Weights of a small transformer language model.
Size: 13 layers, MLP 2048 GELU, vocabulary 32000.
Architecture: rotary positions, untied embeddings.
Training: a variant of Muon for these matrices, 728M tokens, 7413 steps.
MLP neurons of a small language model. Each row is named by its layer, matrix (up: input weights) and neuron, and shows model dimensions 16-143. Each number is 128 + 32 x the weight over its row's rms, rounded and kept within 0 to 255.
After each neuron's rows, "fires in" lists the words (lower case) most often at its 100 highest values on Wikipedia text that the model never trained on.

L9.up995 [150 138 130 157 139  85  85 159 148 127 164 166 154  97 126 141 126 137 132 151 105 169 152 168 117 141 101 168 137 151 133 135 193 210 129  49 211  92 140 132 161 103 142  81 153 169 112 111 144 123 182 153  92 124  88 128  65 146 150 145  94 110 138 138 131 114  99 146 120 159 127  98 132  40 173 105 138 118 134  98  91 100 185 164  99 121 108  86 150 158 127 135 111 124  40 149 184 119 170 100 132 138 159 121 189 126  98 107 140 139  95 150 127 160 109  89 112 213 142  97  80 126  82 158 193 158 174 103]
fires in: "would", "to", "also", "could", "not"

L9.up1475 [126 133 124 133 100  83 147 158 114 150  92 172  88 108 104 145 151 191  69 122 137 132 155  94 199 133  82 138 110 137 106 119  99 142 116 220 129 163 153 156 142 138 116  78  56 132 188 138 159 132 122 151  71 139 133 114 160 170 135 127  83 174 124  78 175 193 138 157 129  96 209 192 118 160 111 135 150 130 181 152 125 192 155 183 115 137 110 112 133 162 158 135 157 124 164 182 152 184 133 163  96 160 143 151 109 107  88 155 184 148  80 168 109 173 182 103 135 184 108 126 141 128 136 108 153 148 136 193]
fires in: "in", "as", "with", "more", "at"

L9.up728 [ 95  93 152 137 101 180 128  77 142 104 109 143 159 172 126 113 183  98 149 122 178  81 125  97 136 108 136 139 141 100  60 129 108 108 163 155 118 156  86 125 151  82 138 122 189 158 111 123  79 125 107 113 153 156 143 155 153 153 163 185  61  82 135 120 161 124  96 142 170  73 153 161  90  81 111 127 140 123 135  90 110 121 134 107 142  81  81  97 153 131 163 179 141 139 188 136 163 120 136 114 111 149 107 139 114 148 104 175 134 133 142  95 125 135 159 146 171 124 125 149 103  94 196 104 182 127 116 112]
fires in: "made", "in", "to", "held"

L10.up675 [109 117 157 185 132 149 147  98 152 127 191 122 141 117 140 121  61 157 142 168 127 116 124  83 144 123  92 128  86 111 141 147 143 146 130 170 121 146 129 198 145 109 140  73 178  98 122 173  94 164 164 124  55 137 103 125 110 154 174 128  72 126 108 152 150 183 143 133 113  90 124 113  76 127 139  92 160 115 110 115 118 156  91 119 141 121  94 183 141 109 148 149 126 137  94 156 139 140 116 136 116  63 124 131 157 139 134 183  97 112 140 157  90  77 147 132  89 110 129 142 103 152 180 181 165 114 130 202]
fires in: "to", "in"

L9.up964 [113 184 176 116 154 141  96 159  89 126 102 102  94  74 146  84 143 144 127 140 102 172 176 111 145 127 139 100 151 196  89 153 147 161  77  78 123 168 185  93  67 143 123 111 143 139 156 104 153 112 147  72 158 126 159 111 143 124 122 117  79 163 180 118 204 149 141 132 162 191 153 126 154  93 144 134 164  60  86  73 112 102 144 164  95 157  74  87 150 103  75 129 109 106 133 127  89 112 145 134 110 116 128 113 162 122 158 179 125 167 155 165 171  87  91 133 115 117 122 159 163 164 108 105 171 137 178 135]
fires in: "he", "she", "to", "having"

L10.up693 [152 151 110 180  56 122  73 127 194 117 102 100 153 146 180 105 148 122 140 131 106 103 108 111  91 113 143  77 173 181 105 112 103 153 113 113 104 151 148 157 124 115 162 134 214  84 109 142  94 161 123 103 164 151 150 124 104 159 130 186 141 110 144 109 120 107 157  93  89  81  69 100 194 159 121 105  84  93 106 116 143  96 136 180 112 102 134 111 104 185 113  92 154 157 116 205 114 151 154 145 133 155  59  65 154  81 149 175 104 119 140  86 177 154 100 132 155 123 144 109 118 180 132 194 111 160 120 155]
fires in: "the", "in"

L10.up1185 [143 134 149 102 108 151  76  96  71 187 175 143 143 186  74 101 153 116 157 140 138 214 172 218 112 120 127  92  98 106 115 139 148 174 148 107 174 136 174 162  88 144 203 106 139 118 160 148  91 142 127  97 138 152 132 173 116  85 155 117  97  98 121 115 124 187 106 149 130 110 149 105  91 110  85 112 115 125 103  61 142  69  47 171 137 133  77 108  85 106 142 150 138 137  91 116 179 109 106 144  55 142 149 132  97 128 109 155 172 151 120 127 156 113 104 164 138 114  82 162 125 138 133 158 158  80 118 160]
fires in: "the", "made", "to", "lions"

L9.up779 [206 164 119 149 115  61 152 112 190 160  96 128 141 110 105  90 128 157 149 137 197 131 114 120 123  92 149 181 127  99 112 134 101 162 142 126 170 134 182 141  98 174 132 118 162 147 102 172 122 101 141 134 134  99 125  79 147 116  91 145 149 194 134 140  87 143 123 199  97 138 105 146 101  99 162 103 109 154 121 170 125 147 108 124 122 122  75  99 177  58 115 133 121 116 112 180 177 164 174 113 127  77 163 103 103 104 123 132 108 142 208 102 108 178 166 117 164 125  92 114 120 170 192 109 122 118 140 129]
fires in: "to", "be", "the", "not", "can"

L10.up838 [125 109 123 154 126 144 131 130 130 119 153  91 139 149  66  99 166  72  91 148 137 156 172  49  87 108 108 158  82 196 129 123 119 168 138 152  71 163 130 190 157  90 160 139 175 103  96 136 116 200 177 157 164  76 152  94 102 142 158 104 105 181  83  63  93 177 110  82 113 132 105 172 127  65 102  55 153 136 151 100 168 179 120  85 151  69  97  75 158 167 137 110 113 137 112 146 158 173  99  69 117 113 124 137 133 140 159 123 132 107  85 141 160 137  87 108 123  84 137 133 112 144 157 204 145 125 116 171]
fires in: "as", "the", "and", "in", "former"

L9.up1436 [131 129 187 144 160 136  95 113 130 126  67 117 110 164 140  84 151 134 170 182 166 106 186 152 121 160  83 132 137  77 154 135 117 139  38 131  83  93 120  99 155  65 116 132 163 102  92 196 191 120 151  94  73 137 149 151 152  74 122  95 133 173  88 121 148 130 135 132 115 118 112 172  75 113  71 167  74  97 139 142 147  86  87 108 129 164 103 134 122 119 120 161  86  92 145 143 129 153 105 145 134 122  75 105 158  71 121  97 103 139  89 160  86  83 176  88 191 109 125 134 170  73 119 112 193 141 145 187]
fires in: "in", "built"